Part of a small language model's weights.
Size: 14 layers, width 576, 9 heads of 64, 65.3M parameters.
Architecture: LayerNorm before each block, rotary positions, biases, untied embeddings.
MLP neurons of a small language model. Each row is named by its layer, matrix (down: output weights) and neuron, and shows model dimensions 256-383. Each number is 128 + 24 x the weight over its row's rms, rounded and kept within 0 to 255. Numbers have three digits each.
A block is one neuron, or neurons of one layer that tend to fire together. After each block is what it responds to, as a language model described it from the Wikipedia text at the highest values.

L5.down150:149102142098163104150136149124136107105122111122106123140140124106087085158082094151150142114169124145149147122140135078136127103103145116116122111101146130102117130168104136113122124150094150113115116116139154120088097146110163120167125144168123112123153143146101158111119134099124169115127121127095126137103146112121103146112076145106114102135103153135124090118157166129130129176159
L5.down427:119125090168093164086176154103125093158139083136136145145098108118121146138159112116115107152116141140098136145071120153096148142114151159154114150155090143152111092126128142097147100125132113085152161135083126138166114120086186127136100105135154105124133094099120180098138096117126093112148142151113086121126115108111176128111149097111093158117158097102125152098098136128132085120149
L5.down1459:111109090118120097111137126123095163098150128116136142137123161084117110141122148142153147105143079117109119127113140115087111133144108110125190123083153132123157106131106147150094144166091187163134111119108174165106110137126175127144090073129132142092100125120072140118138136165127148122082100158108153108152135115111127166137143158135127146127105139141144147106110146123145130148148
L5.down1921:162107140126141147140129127153110131098138129136136120145128090098123108129129124113115119120172167123077113112131154125138116102121130070118171141085161123105100097137148118169130120122133143165140098151060133123119134163137181150088113143129150114105120100117143101145101091133140136132120120124140164115080139128115115132093136154087155089130101140129153103108118136148146149157131
Past participle endings. Final token of past participles and -ed adjectives, often word-final pieces like ed, d or ied, as in created by, designated, blue-eyed, undisclosed fee.

L7.down566:131136120093127125123149133162101102123130163128117156140128092124125120129151149055136147140144097134144130134131133130099112124141147111101099115152161093097132153177149101147099166102138156136148126132112172119076124094136099136143128075095138131115153080143153077129130128125132153127135123151153144140176139133172127177083098143139119093126095134098121111118107095096116127121112
L7.down840:114122160154131132157104126123132168113132118142131081136084098136136104123106141136118127115149188135112099100108163147128138119102168138141115166090112161128152124125118117068082107123169138104144157121120133129127132101109150115106167101099132158131126124153123175105140103146145135162176129114099127153149155154103144135137098109103085112069126111124096113122112090127124158138119
L7.down978:102115151141156109104110107130123184131122108094114124133097104086073103172089091139131148126130121143135125137111147083132095113128120162107082113162090146128138096104127150141137144126139091194113116165128159152124109127127137114126133146078139150103112141134057131130153146086174121164105121147150102152116200165136137105159116114144148130135136078103130096098091106127174118161112
L7.down1189:098078093122164109110102127122121132153102152156080144127137118150134107136126129132139133128072118140133113082133119142127165102096117133149094119143147133120140153117089134133138132144116064101149123134133065151103083164118138157166164113132147103134148159145167111145130109148147121108105131112145094108116110144121080120109138082160143135132123134127089147086134103085137143089103
Table separator dashes. Middle hyphen of a --- cell in markdown table separator rows, e.g. |---|-'-'-|, plus occasional compound hyphens like Vice-Presidents or self-titled.

L3.down233:095094115156123142113148148100147137075114142132125094154165108117138129124120142154148166146127127110139107125131127121116115136135119098100114149109081154164104149118133134099122134133142094166127088109139109165085149139138153157131123123148124120110136152161158130119166135114115134134146120166088122144171101072149121111115084102073137141154149119149143086117114145145136156137154
Connectives completing comparisons. Function words and word endings that finish a connective or comparison phrase, such as or in "more or less", than in "rather than", as in "as well as", -ly in "allegedly".

L3.down1282:106113115123177136121120101103130159107087113155133184130076113137138161096112117132148139127114126127074091122132085127116074144167147142128141111160185135067147084164126121140113180115169119133088120130089154107113136121111187128118098106100161089078149140163090124093093121130128108125144143178109137131160166135087159116126127098114124128100114145146124142128136114132092141126101
Education terms and headings. Education-related words (education, degree, taught, psychology), the final token of words ending section headings, and the heading "=" or table "|" markup.

L7.down87:169153120151149112151117143110135137174168096105139109154145169095087108106158156136136167105132089138135111091129132137150087146164121127101097145120098124141106092121109093114200095138099117168094090133131113129157109120085129126149123150126150085152099126138146135132142174146157144134110158129130154146150137147090149112134106118140116123103154164109125134099147145130158116176170
L7.down252:139098132140115162116111116136173123155104146104130098148115110151111122110133109132100141133117132121133115127162148114146098133142111111100143129081171127088109119088130069133124138155111077141112113150105159112170135144134105131168161091114134117123130130183177082145130108126121122131156170116138128132120163144111121098128102134146108116122100114096112167117128125149124122089147
L7.down1919:133142131157122120141168086136112102139140145075124163134122130149087109127187137082131136101086161094166092137107149087093059137146109136143122152122163124127070168104145117095107127158150129126108111146157137103136138145113135141145111101110139079143142134135138124127120099146138129129155121141141153092130128101143123081132137129112055120095120094120108142109092123121122135126124
L7.down2207:114078164113143083097176096124123126119123119060126102158133182141105095111165106142147156130138143121127100129134153116113115137139155096164143157154133162143138114113132121151163093135134113115164120098127122112153156136147129110112103160135102110145093149124105123133098115124119114126120150105153119149099168108129074160135136109129098111136081136149134173159134143136123138106140
Stacked pre-noun modifiers. Tokens that continue a modifier phrase after "a/the" before its noun: commas or "and" between adjectives, and endings like -ed or -ly (newer, faster; 1,000; 24-foot).

L5.down101:108108141103117152135124130128150134107124151144091122106096124126146143158135145137155156102106130174134077102130129139124132162126175125135044065123137104135127098152100148160121133142112126131129119155107147149151122119123169116140129148131116141138131169158151159110111115135124157129141120128065130155092133145103131142153109116129119099131109097143127130107140144095068094109115
L5.down429:117121164117126128124122141164158188147123115144112099088120115152147121153079159114150139117133054085132152095128129145166109145098159125156094081138155146135127180084108159102063073117140162146133127110168123113081114110151153137114101160114127123168161125122110129158155125110098132162097138111143119145150116104143137121151146112128106148085124117148152166153109163127077162097113
L5.down1709:157123143144094127140118152112175169105151142101094146109150124121137112154115169147125160129148113109082127097110142094170104125133140127144160118110145150123120111129099180114083121102164099111104115099128117135130125117146147121160113091118090103140132105114115130095160117144063128141138168121141117149108112148126092144102113116114100145100124096139164156200105122101142158125104
L5.down1928:116085155139126107111133122105148137161110130145122121087126124080149130120093165128112130122115152152136154084107074149136162095161141115134083089173178127114128100133079126149139111105150162152080109135139162179163131129151129087172149149112099145116182133082127152097153142119099146149120109156088110153103111161113118207155139133141088145108139116140115156143131156142122097114161
Mid-sentence coordinating "and". The word "and" joining two words or clauses mid-sentence, as in "burning and stinging"; occasionally "at", "to" or table separators "|" and "=".

L7.down350:153096134085107143127156114152109143167148139098135161097089117084106162140145132180054163097104137149129145117122111166138128158107115175114105139171134130112124154125152115125145103109161130153071121124132115156131115113116175170123138093080133140152115120135165133118135104116110121107109073123141146097126148155093161172130079156127109145100107124100128080121125132152118139131118
L7.down376:161105172109146110179139133133130149126133108128147147121101125104132123138108125125131149123082076119074080138159122150151138131116107145153117187113148140111112181133126091125116124085128135124140141118171118129129123162152112165110118121120180093139098128133119132140156132115112129151098129143153152107105125129111121162138090134128161115122111134147134129133137141133099119133173
L7.down1031:126111129174123154152133096140110143128144092078140108132161160104131115123123145098128148134132134160120114121127125078154138095114117141162103103150163087139132196153188124155095096126166135128110097148127116063113142088129108140138146174131117104136162167132105094135107155121109135105081131097163135172111138149159113121109135120113137165160092115087121098174148142129131123136116
L7.down1213:088092143120074171182128136123109116093125123135111140098125118101124148133116155157149114082149118147114133157138146120141126116122139143169144140137168150122099157134157113193120122142142138097084095140134172130104194094149161172142136144105140166125099100127141184151151174142116103078130148136134124112116125129134144119091123113110091182121090108131138073137083123141142131158120
Reported-speech verbs. Verbs like said, stated, argued, announced right after a named speaker, introducing a quote or that-clause; weaker on scattered punctuation, years and minute marks.

L3.down1539:170079140148167142157116125170107117117105132232099140142098137123130079146115135143113103114096120136157164113164113144150122101134140136145135137122084150112158127179139080097110167112117108124138096164125111152134124149117129162110121113161110159162111126154131127125169116123112119147125082130181148090096104146124157178178143149088132145115084146132134095122143171136103129167129
Claim verbs and word pieces. Two groups: reporting or claiming words that introduce content, such as asserted, asserts that, said, alleged, thought; and first-piece fragments of longer words or names, such as cons (conspiracy, conscience), Cur (Curtiss), Sor (Sorkin).

L7.down58:133104137154167096104175096158150118138099100146144126128120131163127148159104085152124100128106165145110130144147134130096120109125110139139157115096134102118156158144102155153134118140141117140116119105182118130101113127161138116130107147131098102079092155129176097143142131141135099138122102115121137127136134126117130130116100086129191143136122114144108142110119146102106157121092
L7.down560:113117114163096130109152130126160141096095130111112135131143104139109143145130151162086133130124138133139155156136158118128098121152116144115110091117104151148159125119110152153124130133111118134116128160155148141118164149125177132180118146148120109134136101127159136153117102145114095158136136151126087123100139132109123156100155154139151079150138169131090169097107147100115115072126
L7.down2209:135110086137122077124120132116126128088084115125152124142156133105124108096117076117150145082144142128109121153110143117141130115116139141116111103131136121137114098146095164113109113118091167153088097186131101126100164148137133123146149113149145124113136094140125129100140153099122148108094150148180113122120158158168101180134146149141113133144103136099129121120145135152121134154126
L7.down2230:110141131160098097148100145102141139155137107117120138117148152118152146146092150156129129122128120159133088134104098163089150084158110127132053093116144139148151101155106101163135179116159125135117074157111161170131134113126129117130119114127125123123122101076145113124165109124144123131105157147137150157117125143122136166137098169156081153156116112101086171114110132136137132131149
Coordinating connectives after long phrases. Coordinators like and, or, not, then, therefore, joining a second item or clause after a long name, place or date phrase (Berlin and, 1960s and).

L3.down1955:161128128129105115126132102158113112100167177115167165145086184121096117144140140114110165121117112117132124146109113128146137141088145154143120128133121065131154150133151131122146103091135158145131109122139158122098132152120104193082178132140120125147156102170112085153115149162126179130166099133161152174137093139126153158113124123160105130097133098111087118134115115099126112107083
Markdown table separator dashes. Fires on hyphens inside markdown table separator rows (|---|---|---), mostly the third or later column; weakly on "total of", "became".

L7.down431:118129146157133123158121106122156138129109171128097063147106091117152129185123118079117111149132146121122111124136166162137158102122106146143148149110132122153140172159125103137139147148124105148120083097166095128159138174140110146132132083100144145135137118105159128118133115130156102146099129093148128124130102136126127127147152123056128063140095119150099163107109129099149148142123
L7.down456:144117081128096131133158131120123115110112139134133126116165092097175113117104188129123114156128126129160129121143134135119154138101179106162136115078113119096142088142138118124140114130119129104101137142143153185150140109137151091120130116098103145144106112104130122138122146097132090133091115124128118135124157170090147140159113128112087119158129179156120114130151123164082111164128
L7.down938:164101099131137086106095156129131125131136133164128147117136133152121156122145132114126139080130141089115141143109148135105074117126127158101122123119145158157142132132131104094154100165117138123163080153149132176130108109133120147160116121123144139121146078119160097152134129174138130134129086088128146094130132109139101138137115126112116128144159179105162146103102124108167149160154
L7.down1586:113092124151120145118145140140126138097134162153095142077138142130105128131122114122137151133137135117139137146143097128081168126122172151126153141150105114146123083123140136144096197119130136129148117148136141130142116153126073088137129157105130150113142082065109122123098136153127129134088134094145122097137147167097121090097123120100107126148121134135111122139110183164120133106109
Words inside formal titles. Word-final pieces and "of" in the middle of multiword names of institutes, books, films and ministries, such as Innovati-on, Study of, Tour-ism.

L3.down589:096143119121181149128118131164125085101083141129118135141150125135143093126137100109117133123145137116121148074126167130111118108137137136159108137083123100100101131146108096145218132097093144103138110167121157093118162096165133135110088155127110160083172098094116157145137099133156141134108118116114155120130127134103123140126115107112124130165113159134128142061133104166133181153112
Adjective-completing suffixes. Final word-pieces that complete an adjective before its noun, such as -ent in Prominent, -ive in impressive, -al in Original; also colour words like orange, Blue.

L5.down369:157126152130138156126180113172130155131126141115160120121118150121158118110128109089095164164142142130139161083103116106140162115117108126085127113131119092167087143137106140108092153147101180141114164137111151100089157133140150181115147091169095098092094112113149134103123129194119128153122069121117106116103124158122154154120112156114125144154145103101098156135064097101080115142138
L5.down1018:132140110135136114120190141125122141100118129087135119141153133127133142138147130184144114158115136105116166147137118224101134150122071138169128141177090162096149142145110179092078124120102141113123150142090134131156135109111168103101109143146117142174099161126099125185143135130112142095133137108071107133120135143121132145155121098105145121096119118113117139142128155128149153094120
L5.down1727:081148152115114100099149175131123125123120112105175159129158109109129111137086106131142118109158099121115108115146103119099142130141121149118156093141115154109100121116106098147141153145123131149163162128144116130130104130152154130142120135116141106109131108128113134104152144125113139181154116133120168106140123154137115127119148123138134121114082114137093141138130123102154131145122
L5.down2052:078115101146108121113159115138115130100092142164115137119129135176157144133137142132104107130097137125082161098136104136105111139127065125118121126110086166151131088156150121092090130125169131087119109136090163136145142103115104119165124149142130129094164149151148140143125123112140130136129113137115105147158150106149156148129130102130133111118124149122108101097132080128133122148114
Adjective-final suffix pieces. Final word pieces that complete an adjective before a noun, such as -al, -ic, -ary, -ial in biographical, symphonic, planetary, controversial.

L5.down250:119149136139157154127126142100157121116148082122122106086081113129143120183127105071153143122147109136129130170125114143154105143177133144129119154090104141156109143159103156112129144168108108139106059129079143071124140082109096126106137132117146120111107162140166145145128146108125125106135169058151133083129175110106133111144153110161164109089148097171149122123175137136110145129130
L5.down655:143121102097121097084107112074135072099116125098100133116128137070185152146125095117084149124152116137132105154105146148096101106149115164110141142129072108109165116093086136103178118130168179108100132123135133119112093127159112157147147148141100103125117137123147149101152105148137124093130150127149159159102124160086135088113112161135111147118099134140126169172103130147153156170204
L5.down1465:156113094123112133171126145156144126130147153127108121152135140103122115118166142121147142103162113184110107107130107161124111124095118104124104123109132109110102142071143100140102125108135141118112109158077097133181134077093164113110133113147150139123135112113134093085151148122054120101159200154100162097159092121143130130142130148102095173123115112173156107123078154119097118135178
L5.down1499:115073132140104130130153120138183109091138143106131156097148117179138154107152124150161152131080117117132149153123110097170140114134118138123131138112179139177094137104123124115160124147094135133098104136135139133128136127160116104133122102124123137118150110127143103096083156185140137130114159124122132162103161113135091124082092140140082115142135083126120164153112155091177109169082
Markdown table separator dashes. The middle hyphen within each "---" cell of a markdown table's header divider row, usually in the last columns; weaker on mid-word name pieces like Ha-xt-on.

L5.down1096:131140128123131125130139104164120088085131115125129121145119144096146147143129166167130120098118128120160126130162148089147094139102104150134104132134110126107131123118183097134108098096158153117120115139128103114140142109149118118065131101105130168146111105081111095115133149154129139127131098121154161090119200111108080117084128134120170162142117170098117113079145105117132132173068
L5.down1235:146120134131150138115078129167148133107122124130129116086114159120141116126106134150144120157121155140110107168133143135119114133122146123137123099160135109117133104164146144155136125118110124096147109140121114116129125098107186123127149129138137134096104127148173137139123096124124149125145141109142146111074181183106102075114140095135134102110144114088109142184095119134116149129105
L5.down2262:118103145096131107160131137159097118177115143160125123085100105137156126117113109130138082112118151141122130099158117137143154099132095157164130107144088160098116147155114096134133124154132158154119093149146066155086144166145102116137161130093135130108158159116158148137139102137136124140152129160138115131117110183132158157133114141094130114127143147131117137146139137101107085139145
L5.down2294:127102145146126129190115135150101153115083074143121116109080146137139132151145125146138087064109107141123097121148133116110168123100075105152114133124140107066140153133170105127113130121129124095171158155131145174132122141170139128120092195128148159105092134139168137145113127166105122171121119136137129121145142108120133150135118127117130115124124080136152108109138138126167121127111
Speech and reporting verbs. Reporting verbs that introduce a quoted or that-clause, such as said, stated, argued, believed; more weakly, commas after openers (However,), Although, and table pipes.